From a checkpoint of a small transformer trained on Wikipedia.
Size: 16 layers, width 448, 7 heads of 64 (1 for keys and values), MLP 1216 SwiGLU, vocabulary 4096, 37.2M parameters.
Architecture: RMSNorm before each block, rotary positions, no biases in attention or MLP, untied embeddings, normalized queries and keys.
Training: a variant of Adam for these matrices, 557M tokens.
MLP neurons of a small language model. Each row is named by its layer, matrix (gate and up: input weights; down: output weights) and neuron, and shows model dimensions 192-383. Each number is 128 + 24 x the weight over its row's rms, rounded and kept within 0 to 255. Numbers have three digits each. A neuron's up and down rows have the sign that makes its largest values positive.
After each neuron's rows, "fires on" lists the tokens most often at its 100 highest values on Wikipedia text that the model never trained on.

L6.gate389:128128135141112131183133138154131133113156121134134106107127105119121109111167105131155149114103118124166134120098186077147185153100157146121111080102140154122139123100146149169121146134130147119103151146168124114158133116121098129129121186096120092122147094135181145119133161117110171140173159123114154116129106150133117127135098146132118113133113126120136126117119088107122102158145121178121098109137150167125135155152101103095126140130131114179119148147114120101115116110127147158117129112122163127142123117084146168150124113121106150152103149175129105128132119117097130123
L6.up389:096138116170137175130127152188130106111118103146119102181171140102116110147103147167095120131153142189148139087146174164119151147096108106153130098120160143125111151095166121103139148085104128143138112072112090108134120128147123150096099142117129095095164094071130141138118118059097176132130115124143117142091150110129120131128118157091134080096088125152122151092135125110090160193121168139123074139078134138145164133131104160122102130092135082098132114149113179102133126114128141134119135089139156130132121153122127150139140130099109157123148151099080122128090154099126072133
L6.down389:077112158116134095085101136172164085148102111123110131099150134133110095079133131092115149139120099116100114102131095172104094175162104174143132172103112122114119140120146147150100130115121123095119132108115120157135147143148142163103176174103129154138151117139064168157117117112130131138093089101131146106138115085125119118124169139129102124096208111095104116121127131116067149144140172106147110112121153144076130102084168134101135111128095128127157141165131141148101146096110137152135118135140123162137124115127125128152132130155140102094107132094133168150110101162173116136
fires on: "an", "ey", "ed", "az", "en", "end"

L6.gate282:113072147124171130162103165115131172099134095151143129151131139131093103157118129137128141102090122093129108161147136137136119106130087131098149118154169113041190166181155114116113167115103100149102119140120087121120122149149095118136143136130148101118134141134128171104127131149170146119129129098137114124112136131146138092106109138118145139152131125127130129113146157098078079124167138118142093127147135148175107107137138132119140154105154096156073078078122119136136118117135140146127145143133099100133099112153127145130117145134090139097139187172107125143127155104136156111
L6.up282:132174108117118145096142135097097134127081118179133109162127122107094113120146187152108138120126108109104094099180156110127153141119132116118168083110132125098159154162102162132166160101097108117147155106146093117156091106120164120156124149118150107124146144121141128134094137124131181134170160108129155098128181117102138104131108147117116144094125107164109150120110101163121170154114151133097139131121121083134151115121135129118142106091144123090111157101110179129127103108119121107160156145110085123144095092124104102120107130130103137108121163169128153095142144092136141109
L6.down282:105175110122108135133116125131123145096112091161038098160143140075111118133183130148147153100131130118142126081140150144117139108101109144092099103111154109127111115114066129113161128121075105137160115159129135123142079142129147153166121112150129111153125126085113088114140134162140134130120138147118074143093143090121149132131180128105119138116117107151101100174111112110185128146114150108111109049138083129136183136104133128113167113143138156139118158136139142148087112152124152125135151127134123128153112119112065146176144132151125132106146140124103135108148114120136116131
fires on: "le", "er", "ay", "p", "as"

L6.gate724:146109097151144181113097140144116159156134135118160101069138125148151136123117134097132068120128132094113112145097109093159140157113140126101146110178120118114142096161192101111135125120161106156119130119125135150141144139139140117082136132132107156130159103141163155112199155179112112098138129123108134101084127132113137063134135106095104115125128131122101128159107139085063143097130143142151175124131133135104105141132152129125102069162101155117145174137111163141095105142117101124134119119125172142139098114138094106121122159152126083124119116136097151096092127083174141101
L6.up724:114108107087161115116118178156094137093119153112140127099179073112097099121152088183170084100110117132144126128117140160166111107134149122097151162094092119091111149099122118141095172157125144164118122097110147120104138105118105131106128169148131122139092084089123112157092146102173089153111115132123117114145159122096112094121138125122140117150122091117142124122166130151109139134132164111136093119107122116120110132150112125107161180107120152129142141153124134169168111140146132115134167150099110124088111158114162157123135129099146139120153131143140162088111146177094095122
L6.down724:182124132142144097127159155120108165142127118165094115117143187113130100130101094144137137168107135109155133143106172139151154142072113131090133111144136085136130089125125128140157112145097104170151141159086124084151114127135116127142174161118143113126136147156095121131160097129150138088118153126121134129140126128096087110138142086097178118146113148105125112153122140138102135103140149094112123122142127105139141132105134107136120080118144105127155134169170085098120147128163110137133124128143178094140126117107150113072122134120165120097139115126123152152123124093130151105
fires on: "u", "ific", "in", "ic", "e"

L5.gate540:154138133119133162099121093125101172144134130148154142122151138116139131139149134149114123128157119145102109136133152133102161164099101118111101092126105119190099100108143165120135122115126121144129138129112114115130136114143083110186145107158137145125146128173112156149144076093109104109163115119161108129116143148149129154117104175150065106122154145127115127117149146139141166172128147115116090120134117122138113125168163127117117101145130146093131125161141133117136139139150097143154130119111168073138094115168123152131097114148134125154144148100116122168134108128175130120
L5.up540:141166166147125113138153116155126175112128118135138159133113140125120159137106123077104171133125130113120095183149131115160113098129162128107131107104107168125147139143088111148122134099111100131132150188163083145127150120149097147096122117100155130155110171134110144085153121095098123148114136146137124116129136145140159136123097129145097144101126141168087126094103153157118097111150132062114109094126116174150137119128102166161131110141157201125126138178139156150155125107123148148079129143136122126109094115111103158139141123140184105146107121115124130144118094146133151125
L5.down540:129139120145135128171148124152120107092150143115121174125167123138134123079116137125107073108154176095158116158110082122133095122164158133142082137098096111155139159139138129101132136126170151132146135117151108173152143099115107133061128124096146084157132112150143140116111142100129072113110137126129131142144127141168130125117110181116081125159179142132137143174142167107141096094116125161102139093144080129087154116113111117140142097133139140146111138143175147122112126156117137147129135142189117123124135131133150114142134145140129159107111113093126118133145121166143129113
fires on: "ed", "ase", "ing", "ased", " from", "asing"

L7.gate127:160104144142105086095094157127141134121147150139139159142150162112141174149165096099150133137144121149144120163135086061156152102099155161150120136125153130117160107129128122125072125078166116106086149145129114129123145167133114145136102121094118036160140135163163134135121131173093152129166093114130123135132133148163143126096122165133133123124165125134139121137142099134149138117126109100116163145150152098156094140133137125125172168105161124129143113154114157144147141100154141171105125182146100143176087151106146155151111144124139143145074114164115123145104147091111120132
L7.up127:135129097158150137140122137089127086151143142192121207126104056134158110055122110104067125111146168124133137129181093117160118143134144112145157135150107165099160153155123106112173156148128115088110145117152185162150138145110119100136124162136142124118150174113103151158119138141145135115121142142156139134172149142157122157160102162174129159134130086127110106101129085130140135114133102137062109101134136147120127135149102131155136124126141127104081105137069117101140129158143175130130126140158147118158157150136148134129117160139101135146143122138120139140151132144163098171
L7.down127:134112142135162141120118095163110107078100117145120147119100137127142186105132123153112135110127182112125155149153144151105115152135092121115106132111108135141120159119135145143155103113145088077136123066104148135088124147150114186101143113168125133177115111119180133127154138138168105114141120112143093168118133135081106128136140124128154145124132139125074133145129145120099092123162163180095126108162083137117138112164124138178146138121105123155147141128106160105141141134132121099123068183128121115117142109162144123164132095155103141136088100116092096145110153131162108160
fires on: " I", "us", "ar", " V", "iz"

L7.gate843:109117102157082093113153131115171105116178075101130103106142150153098138138147147148140124164164142109110139104106160148132165158122104126132125111123149129105136112118115145104136109111148136139103151107132114124155131159163172134146149156135129153191073125109140103138104122166119064110130124109080132097125127107173061150104149101103148117136109136172087133134127146142128140145109128132137109092147098139098112141150147126152125149115142165138117135114141127149122091129110127129106142118106124124161159112129106123113111186141154102186148183078140143143099116114116134119
L7.up843:148119126133140120161104105122121123119132106141159105138108097104114128143154147169167113164091097117155119157118136127124108149100174139114120155155106108133140134152114128138093114095078106115174148135106083126169140101170154145112115134161165154103137122106115143130104128165108171156127149154101154136117125143132159113128151122094135121152093124123140121149171156172134130135166068104128118107113125135119106118134125115112146160114153123159081092191103105128139099131144150113124126153094090114127108120132146149123146122120126167138158159121157112150168137184145132115
L7.down843:151107120111171136117150118168149095142156108139086110123146147105150122142132126094166139123137096095144087099082160082101114115083092117066109184123123139138137139144108090118112154102112109093143141117082125144102155124120135176142143133114127117137095138143119161165121142160109109132145128131151098139123135136094129111141133145147152118068096133123138142127096126123113118160115111105065153136133133136092139104089132133177171166105151125163157105117121137129131161158096126145120153160108099131106135072128129159115123120163093145123133153109139168106134142113132111153
fires on: "m", "olog", "per", "t", "od", "b"

L8.gate818:155125078168156112109163130135160133148123118131159123118124119132139134107140106136105131131141081121121078102076142118070150109181102178102132081104133116146131103124137150164098155102163164119138142139118149133137100144146103080106120117121132157097154136144143150123127150141160140092173117126133114108130114111096109168131149116143110071120123101090094155126080129115138120149103148158132111124103161152133107084132166110131102139159119149136116088113090152111097127099134113138149091137095151188152107143126103137110119120129122158166184098180151167119128123102160146112
L8.up818:115124141128159156111137110122123155143116141135123154176130092124154132126142166148150098060103184138112088082106127137131133146117106131078103059169131137124126143146116130124132109128137116137141149093149129141149144138164139135112122106122114115125099117126152132092119115124082153111131174095120109086141104130138156139163106125157121077166137127127181123144130128144118096091111081101118158170109138126142137122126092115138114137156141087142114067149130126147099129120136136118079115105155149119122100154103090106086134179082139156139124133161115096131074098127099099144
L8.down818:150139138159142128155131173136164151126129128089138154065134139127141146112111125100153132124139153130144107138143127148131150102141158122114110058114117137094155104149158145145086152136135129114164160140135112127115160133113141147128137120088118159171082145162134144156136131142126107132115077150160138129107089160141066140130105131123136133151077138150127115126147136132124124104143114146136123147125150129141126152095099150110101161175173088150141151113126139127133135138122132135150161152135159091169115096123156135115057110115125146135140115135145162121138105125105113130
fires on: "h", "z", "y", "aus", " of", " Un"

L8.gate988:114106094121097135123118158144148130103123120108150090094146157110119128147161132148146115149133178125124159149118095140130155153154132077132124152130135119124112112134095116094133147131143107117123116145137112173108118122099139125116125095142124136131073153136143150117128156119132099097155135133119135164113157078138154148104080095138141144120091101098119161163115172094180143134137124119146210149137132133093103115158120175121101129158145180125124106105119108126174150146164149110165143133139111154148182137121148144110147133111111125081144149119090120081161149125123143139
L8.up988:132184154136070153125163125128126121137102130143150128155105141151178132153139134099118098172141120094139111114149181129085141106145180129128135145106163122146177168140122092096128111135107106102169150100104141145099102140124119153114107102131171125133154089144123095143107139154173130107148127089148176125117154104146177143108107109174172113099121149121118157156103149142092150108143172057115141131078114144120131143131113131113145111142126128129159131182144128131148106176106083182175132101100100129101135115152122109155136119132151147130101088111110135109175120114152160120
L8.down988:168111143136121167147113107123169106145108100134042117126123143134128149153108157090130164125128141108148151145121139104163120127126147172132122148147136117082157176144121136115149140122094086144124124181092137126118134140163141131153158108124090131155104095100123134116122133130107129089133171105157125145154126098099118124157084123129134116176083112117119137169101063130099156125122159123107076145128170140134154112128122177130155125101128099140170155117104113086135149156179126112140138135116101130121136117085098122149106123121115085106148160141089141085138099127120152163
fires on: "if", "it", "i", "reat", "or", "r"

L5.gate818:157125195122120115103100108142129132079155081128140158153146154139126103132100130111097118096149096178144130137113133141123196112120126156186130117129179088130132146120123173157114073104109150171150157180110135126093144143138128132116161118134116170084128089122133145163160125119125097131149106117144157108150107168145093171115128105126130103147110102101116141123127116121125145119191169169142072135155117148115122108111114117133135110121144099124114126162094149142125096140101100151134106145131075140120105125122147164156191166089160166134151124093152113121128143117172176148
L5.up818:135146134121194101107134141104135116123132084141142126143145173134154150109153093161140105150127149085141136126108120144150167100140144117133112158145114122124117111103148157136093118114125124112155180091110150131160187145161119129088144102107157146145126141156116151142148152165113108105152127082160162158163110123146105143139118159176083122149133155091152111133179140131159139086143159126135158129127091142136130165100126093118141073113137199088094135131132104128110156109173091141145140118152120106130106088163116150120111132145154107146129083085132169124140101136166134134
L5.down818:121130150102144138098141145137134110134171100125120157081113127122092157130119156144093164112150102135125130096110107119120114099121126116123133091118146172122168172120106088150139117082126134148141151140153102127128117078136118129069136177123169108158135123153149139137136088106124121136124089133136132166134144148138064143129136156108153097136156082148125125136156148137104123124113159149125130129099108126164145169099109124156122125153129175112105137146133168094146175164149109130133091161168071119120170114162122109143113126142118127083137134101177121120132111117161148145
fires on: "b", "ion", "ing", "p", "ed", "imb"

L5.gate719:138101147110129125154119167148088158112147105135151116083137091133147100122113093100129101126137162108139135161115122158129132151111148115091107143096093125168138109125131149089128141132142118136121116133123155173156119104170147130135140156105114150152079110207157139118140142159141104072153149097099121126146100140135112144160130142164107144124121153072143129147146100096123145159100122111117109127121142117165109168124117119140143150136129145083114142163161091093096120102072128116114110120118128113163096130180113151102124125128124116147110119152144166145134153126072125111
L5.up719:109118160125153155145117145150125153126156131182135106080103119135164123116110128119147157126114147115125116107090139098152121130166118141115128155106177159071116152147132112118121155111120151125144135146159089164066131111100105130119178166122103163103123112151096133124150118153131117120165132137139143124089086153154105115141099134135126174112123149099155143123155135140119120111160119134128080149111143152105117147147134144147130129135139161090144170123140145125148087121143157113134178120149148133121157128180137116155211157090088149131117121117117110092134157157137103145
L5.down719:094140117117093147090128135100133138153104145129078161108142115116100110143111133123134128156154144154106119099130154114149117108123156144108099118113114113082109129134148117134088144078096088157109098104127108124106090163106130087155126152109139147123128110131113135118159134144137098097134125131138165142154115186114115108172159114131128143156099135090159154147121097111084084109131148154116135118114135119119173139107113132132096128114097122136148098141153103112118115167145125096135109128178155094097113087153153114137151084081146153128160149118138130163141115133101126176
fires on: "e", "en", "ong", "an", "in", "ers"

L8.gate863:163114177123170151153162116099128108105119178159133157100125118079183134144109119154157092161124086091141151117149091126125133131131090126126161104096118135144125092100144121112096161136100130161121157127103157145127151102156097123135151103125161158099152123135141111132147165126137119115106134122138137102123127096130153142164089112140089092153143135115127134079082152129151106096120168146099085111160122170148124152110154135166121093107112108148155075108155165120101104114155128173131110131120114077104131109107178131088103117143105104098123147158146160143123134105142085117
L8.up863:119152139101167114160148120109069134115133132128129131098145147110130122107103159176102172110114100129168133143116118092109125136147094128133132132131087092103136113120118126081148149092137143119132086136155092144137090146152156101146152155115112136137086156175132105104104130148146149144097141123142185156132153143164109149109124120139141135155147126113108132150163178133161166121113125087088143092135126088105117157126128139139109189133121159139107096170135122135127181145140118214159137116186097121126149114125169143136148131142128118082134110160159133112138134126131099165
L8.down863:160152174094152151102124130116169172129127132107112122082133115131083105136134113124121139101148157166131116166140085164153129123136160133089142132099120180114138148171128118119138074132113100124104136122123137115155109123128111160173138140121128081160091166155121121177108123105130129069084127124131089124114134150106134090100107127135150129116172175151142116131113112139121137140141179084123117115135125128139172161118128161175112099125183146171133154144133104117132164099111146085165077085135126180141124117102137152106105168151161127106158160103155114142129099111100113129
fires on: "b", "p", "f", "ou", "sk", "k"

L5.gate695:130149144118159149125133137148132162131126143087130122122160172111148115159136138141141108070093107104121106144115136153142144103121159108100135144125143104112087134111133145151104117148149165143081137159154096125087149163123173137070135117135108116135091100114110144130093117133108126198116117124126170126130097135125147157131123119116109116144115131117116117121117115080111114089107110146146111136147111114171135140108132085109127134164132116138067112137139094075104143112118075137120149099117099151076137127119156150108143147164172088106108083156091120158158152124103135083
L5.up695:113156126107136132127117151140139122162107081106097148118086155108127149098149125107161137081137098133107114140130135134113140123145129140124127130102126088144098129086153129153103160120117123096135116154135111104124116109124129107142136097166135129128132140101142137153112138153132090137130126148141123108153106129166081188109148143146099133088197091085136140104086212111099074173125138146116116136091111110132122101138170141106157123177134165131153083105106150137127170136132113126129135077097099131129105110146133128095093168140150043102148168095130140145124107153138152138
L5.down695:142112122139142116163128120128120135105113157163126122149113127089150142131147095126095134132139148151173109143117090157137100106174152111170143131097146131122150153136133118118123151154098148163127118130128116144160162074142106116118126105100106144069182116110122155130137097134081142101131106137170066152107129139131113095119128105152140155090103144107150084112098140125082150143133152121129093138086143128146104146128125107148130133135131145129166150097110162135182143130149153146131164148082094105162164126172055137146109164102115131127097149137088156143149128167183109123
fires on: "u", "amp", "ons", "f", "av", "ed"

L12.gate140:125122141119132132138109150099092108118141111105134167121120089167119123175164133107140104132162120132142151109100112109089150139103102097169150145086107140140116072156150145113102121131162174141110096149111091179122135103073097150118156135145106100147117131102134086153117127095165114116144114102133162146145156099095150124090161130179090132179118115157148096117101163094120146121122155125136157118128093192162158121182115112118148142113130105165105162126146157111141180142137112105150104110150122105104146137162165142124112141155158177092138151161103127114129112129144097110
L12.up140:137135135126150143066128145185094130148102140134096116109122128096157127174106107140129130114127091107128096125082109115149183100122170106123105105125164093119112104130126137112146127142109179153151132144128115129146126100089094117141141114113137122116138145108077163131120173111086158162143113140092130087138127125162119100151148109108111125135143174119163151129091096145100179111155133112156107130103118118109120161101143110099131099132137108121144100099125134121124132155135137138133093099088118155068186104152126141135116120144095135142114123133126139068199134118130094151
L12.down140:114165152122107121131110109108141135137149135117151160125110141098127108153142131104116144099130164153132103128138155092118078137102128085120145133125128113108079151140125098109133117122152116135121106125141117172099146166107121089144122110159091108116127111094067141121125148164151130142107129148141121133134144095117157122172136140145123116144094089089181132101069087120130118124119124128120143133150079106117093111144102139160138138098176138138134119102150118159093173129178100096127138132159154132102076140118127141142138130120142123138118179113174116121163077132125129142
fires on: " m", " exp", "p", " ass"

L5.gate547:133097132121148137134088086114113122139159116110113098118113117186137121134131135139171156160126089101167137140107136083100146173146111104115121111115067124098084097103154135135165124134118131106091138131150124137137140154153123178160157073145143149148109136161161108141135138115151130124124118126116170147122108104104122162114095125120149138160098152209093130126135092175147163146156114191092144127155124152072144138113136186084126123107121155148156134090164121078135127112110084134159150138178133089162111159131128158150147174137121127103139160114074127121159122077120148120
L5.up547:131126125145127151105180102172133166111140151126088147082123158143155111140130087141127149146091114150182093108089115135094137126159148113124143174118119161133140109106133119084086110074121098154162128120139176092100153137136160083099140103116126148143126115097151108122160165157111154138160125115123126130104122106150109131093133139113123117167092160137134148129120080146101120131197113147113104153120123110153152113117122176135125096149112120179150133155129109104113138126117136130090141145144077122113119095118124145122126192127158169095139103122158102109156162110124142173
L5.down547:132118131149119119203159095130144137096145103118175119111138112078083128179123074144120156122118109159104124155105153169112106166098083114097134094135141162126125125119108113155135150136142123113143147132155174143158156178145137138138136134139128134122154134077083151160125074158155067177109126119138179125155122074176096087138119139120097153157108128121139134109160098148111117152148161164129154136158099125128093150153118061110125180115121122087123098148168121143147133118131151114127129094120113141090109079125147144160127169135138131124146154111081127138135133124162140156
fires on: " deg", " ass", "emb", " of", "p", "ar"

L7.gate77:097148157120130117120126084159109147124105140119125118130182108149105146127081160142069113123103109109123104113151121118126134108107149137105098142083147097147168128124121104128113107174109124163142123159133121134126098153152097146101129135161164096156126118089102150106090118126078088135101157150104151106129142102122096110185136085197146153169163134098122139122099131161131118134149112137165119126109133104124133222145121111118129113142129164082102123102093115128155082114153122151175128137140124094153091131158135140144118144089141132153097133124085141119121147146116137103
L7.up77:159118130175103152105149097137144132155122127132113150133141136104130151131136140123095115080088143133134159132126118102071171108134134102121117156111163110185095127103146107169137090132155174122127115183118143111141151121170147142138194106127119119141140083084109173118126132121116127120116153100135121126111126128133081124139127104091129141099162163148151122110117135117082176141131135192124154094139149127132118144119149132140141087124119145101114130169148114142115127126076099151140123099099113115090087068142095137131134133135147091095152144125092206155145147086105150151
L7.down77:112127131112128152153117142102180095102095151121155116147144153108120131115106140117123107146115115110118091115145143138134130107078158108105102134116206099096158116116162149128129138120119132112126102177125132137096120150170134097150119120118137099144104111136150131171148118125116165133147128182142109069100177117124144125125141089162144086116091130163126118130123113146101098126149101162134160120163126081147103132090164126117150115113112143109158154161137147140149138115164140119101116095088123118144088135120140142178134104125149172160103156147121162076114139116093132132
fires on: "ct", "p", "rom", " close", "ter", "ant"

L5.gate5:155094176101128119138162116135108162100121128126142032135096155147090139103093088164089177117090129115155099139097148101166137132116149116112119144163113077115112131112112132124127122108132147118119106136120107120117159108120114070142139150096128107120173147147167098121098114121120147150148134095087091147117110095151131145115089139162165120153126160154137140130112148110130114127185073158131061107127109156135113120118128091125116152136092101092118133164131126159122116168129121128135099096108121138156103119122096163168118128134172121076077154144122149157120160116092129095
L5.up5:096160139150150136087204183143157106148107121156120080145153139118108134161153143097132116122152112165126107111079112148137140149171131138081119078126137173097134122119141126109119160107139107131138132134140177120101103166080126095103135150115130188120179104093167135123125112142092136130108175137075167122109126114125095103062117151113159105158113149146119147102111157137161078192162113138124092142138123168145135100115134126090111123127126125134154143136061159135142107104134139121115086119155133128077097084101088124114096144151144140132150124130109132115113159109079132112
L5.down5:150166143153147113130155120139129128173080148177101094157094126117131107099129154123105177086141108135160132108137105144130104112115123131102157088112118135162128109081119141139111141168157105108114107148123116127108107117116118130140138106131093140115123111118129100086142104153125135118137146139105148143160126131105117173112164115110152112101148145143084126095131112176129136150159171163094084125094169128146148151121151096106154117118135138111125098165126197120121116101159169126130156113101113105165167121103082134133104158088116120111167144101113123108133111125107112133
fires on: "enc", "ell", "en", "ate", "an", "ally"

L5.gate110:139128085181126131093107121115121141114129110106130119123183145139118159167135128095155105139134124189150105150124162112137124131148120145145137110148140116127133103088159123183150149137093096128135189175097145177086131171129133121142113100156139130139154084157101137136144108165144135121147091144113163177110136171166136150107099096132124107152101130083115109122136094091148130155089138108154140105108146104121117113134161144134123107127131143102142119151106102153134124130180145158148147126132121150134132104130128132133150126095135128131125154107120118159139123142109147125
L5.up110:129170124141101166100162120115130128169161090127124129138137158138145160171116140156112131133120167131094142136144104147118126108162127122121119138171109089141120102114116132111162134164108162145132112125143098157091155166097149154136122083128103133175133108153105122114120104146113157114107164116123152144163146125080129107131126151123147105131094121156135180159112127143129159129111116101169157152120094111116133146098123136150102133148089113130111133147095130131161142114124112173097118139130119148197155113156091150151105149140117092141113100171103149164128107124146122141
L5.down110:118076098115126111185135202138113133108124131145103119167107111131153111158093111152125130134118147123182165127161089066158090134126152122151137175182073147129140149112118136078107151166124115103136161142142115111136095103113099129127116130137139125164095136102136156158127135129146111131125152153131107146165167121084110103156097132097177128135161127082183093137143119119116123148161133131107110172170063156091144144164093098082127114104164118154118128107105133124167099133131155116106156115144131122122146137126123113133132074117110118145131143147119185150152102141116122118
fires on: "it", "ol", "if", "il", "em"

L6.gate513:144145109153155140099132162118144112110118130140139082142120098162172142134133163091140106139155165105088123109155127132108122149108174138100131130136129140125155156099110085143136144119175142131131154139100128130097097149098126124137141115134101113139158118092152086101112168127150125152136126086124102113143177116106115120137099157120159138087130107132131148132133120074155127128114102127182122101114181083107101111126128126099141141156159163115086109114111135151125103132130159115138125134108125116113083106100109153067160148145145118131120079044057125111124102106129124109
L6.up513:111098158128145163156120145109183144120114162165099112124126122092122135114120098149185139102123124130124111130093096143142129130117100126116138119125134131066161143100084143133111142133114148066116139118150097109146117103135164158052156109159125133116132152122101124101137154149121170171149101105142110096153100141129149127156152180153121153111129123142149133117115140159133090107143154122148162113162121142132133097136139156112105127131156090145206106136121130141124128106105164103121082158183075131149129111091131136121166171135126095083131125129161101151122158135074110149
L6.down513:110145109090158157102163142105116178133127090106113120159116135152127121106147093155106140105118130096158111133113127109124119144129162130160139154098162118146170084104121115104096116099132145087114110180147138112111144124133113090094070132160054145148085136077126122179150079138167115126109149105141111085140116142114186097106129110123140141119120128087101127126135159108126111130171155117151076136090084164115117108160143150104176094149100145104114156168157065112140093131082156137134155128125099118118146116138121156068108131117129083135133134175158140124165102123135111120
fires on: "ing", "en", "et", "ay", "y", "e"

L6.gate1023:143124163187141103115118140154151144118112137133162117115126101180138101154083161101096102151147146113142109133091120106125141130132141137152125121099138112090137103129124104164115116134125141135125122125145136104174148115142107104113112130130141077138153162199146107094155154153105132099134109099127137174115123106150134115099141089128149104109095138114124082113116111149144129146126150144119134143131141137181135153082120186154138125181131131126123128124127092117102114113130073191130120135129106164124129150116112154100135122131123100141114067183138166165121139076108127099
L6.up1023:145065124105106104154104081115089121100133126118129137079122164122154125130143113106142135141127145081097169195125157095130114105137101148148160119133142121102132109129137141155110128149161145105136164124172083105145137159098139185064140133117183130126174121150116131121108120130160155116135120135171136130135152132147125155125125120067131163151145149121115139103093162124087130136146129120115140164131147112187108152139126146126121096100146141165155148123120127142154116129135145144141100122136143132152106076137140118100143130186164162119115121107130133100073106127131127130
L6.down1023:094163130144120141115138110114172125090099138141140081131103117148115106102102121107105139109157120110079150206099157157092142109134150128187152099120137089072124137143146128116133149121111100147110135102126164155094163127086140184123092118118135126131117128157085124096147127140178123111119159125114081107120120114119150127108139154136133157113132090098124103103163130138148163111123130131120137167147105159130086127097139145170117145172150136146141134126143181093161106116127166122146144099144128105110118094132128147099192167198177140135150156173150106128115128133159130113
fires on: " /", " what", " Website:", "f", "w", "/"

L8.gate409:073120129122152155123131106114157140098146151127128108088151151115132171135130103147136138122152107108135135122078161100142100078108178138169107115152136094136144107123104154123142119118137136134117147074158110092126155150114125107137132103109119135191118135121105098104110093124160117164118154103154147147131140093158116143100142119172140103140142143148110106123136154123104176162143150166130142107113098139176127160100111092177153128139116107129131140121124140122123119118108112167166158117123117152159115127122102143124155123131168138147112134140118110129145127114096071115
L8.up409:175114154085089121098102123135147122109126099156123140126064130119081086116102137172156127116146155154098126091131129111126163131116129173150143099130124138094131114122119124131141145101119137123113124129177124125107157122132108137149152134162129115176182131160076093157112089160148160106136147100163132089109116110173127149163123145108170146160170095158113079102149180127105122137067146116116150092121121125073143148148123156150122127137157149114095129170138125130111144138143119108139138130148134148161120121112065118139182156146148116070135128143149162101147129124115187151
L8.down409:161131162129128114130132070124145099117107116070127124134088103113119125131142129132122126130187125141155131143180090160116125161141126127111136140112153104107125142159163112125085137145134133153112112157152173138137109141111090180153133132109131118115124143137131113157156085118149166138096129111132127129143142133131125094071144125128150130102134132086159142119153123141106101118112084124109127144140147147163116127129107132132126138138123057131108162108152104115124133119113171158127074098091159130124154139131083179128124160172153144109155112110112141135103117141138150124
fires on: "ag", "ach", "f"

L5.gate1210:163121118140141148131105127146090121141125109108156158187125109115144059130147102160136090108127136154127123143110123052123131099129129131126116154130122154104121130111142120135117155143124118153093092110110147119131128131107112093118129103088160122098170150135151152123113168180128155100121125133081050119137088120133118154140148134140133128122116105114093144128107128125169138148147123143125153121155159129113095099183158105122123151143162155115122074126122148115128114106129112147121097126120136146130129151149091133121094205130148087151122108157074125100087142124081153084
L5.up1210:132127131158167098148092136142075096147128103073126116160074115137153104100182108157145119121119138134093101134119105091127125099149154154172097147112125156127102152133109117124125134135145129109142134097146136131168110107114123111128111126152120123120102102121128104106137162150153134083115122106102064124120144158102122144143144092181171125147092150122144171113133110105145123156134141122149167171110170141090114097121130126125116132108124098146160112130134175192129151133091145140109124145073163147107122171093092090104115155124175121161115082139129128115110129156106151130
L5.down1210:121114126107144127112110123159150067160141112112009124126084169141140124144150105101117132158138123118104138133160129169116114106174106110141138125153144140153124129159113111160142103113109146141096112122082159108147130102130110129128114179130084164144149161147124148114136135122137088109113109178100153119145148135136167136142154101150120123169114140121140089100115140143157104092123124129143155132129136102107237134160106131122095085148117091118154163116154147139155171154108145142076099125132123109141118131117148085093099122155120147158084079122124147127126153087123116139
fires on: " |", "d", "″N", "y", "z"

L11.gate748:151169123163133156124122100144083102114108139154113123108123132128163120120130112136094098117111108110133115149123091100130121133173139109138112108148117120140132121101102124069119146093135175132103154142095107190153101120101094133116135107175107097175137145143121144198115140163106138145163132140153120153118145162108119124127125115118082158140151159101140155136106111140101158178157127091141165151130145179114112135159150157135147114156141108093148144117115123120167120097132153152104142142136137141102113117121146148141136135111178141129117147162144120155109111196162162142
L11.up748:126150113122120108163141135133098126102093121119138147157151118116115134128120145077096161114093126133154127076136150148118098158135137127121118127119090079156109137069155130107110127144165115130156138182167089110095166099140141134109133107128157132142092141192101128129141142133095100089073091177117142118106125094144121115134121076101116123120112141130103130090117144116130148099088169134106161117119151159109119109103150106152121132177141143097149129128138134128112114110141145140108156143117119124136088157122113126091101131143088109115099153099138135109141124143097135120
L11.down748:110151100145139140142129111113137099116086092090037141127125127144120131103103145129162125105173109129152098167117153088107124131091126103114095121102139084157172116127132115155116099161120136141117104139121081137081146122146135130177128097130115119116127121102121148126109137131126093096150125139159103144132125113123162170102129108111118119112131140138102127084114142170148132115077125112084159170127156154112231137152144103140152134161133103129124117107171133088123112096094127144121132113095141124113121145148144115137110142142110116151138125067094145111139125098130121143
fires on: " for", "ed", " by", " from", " to", " of"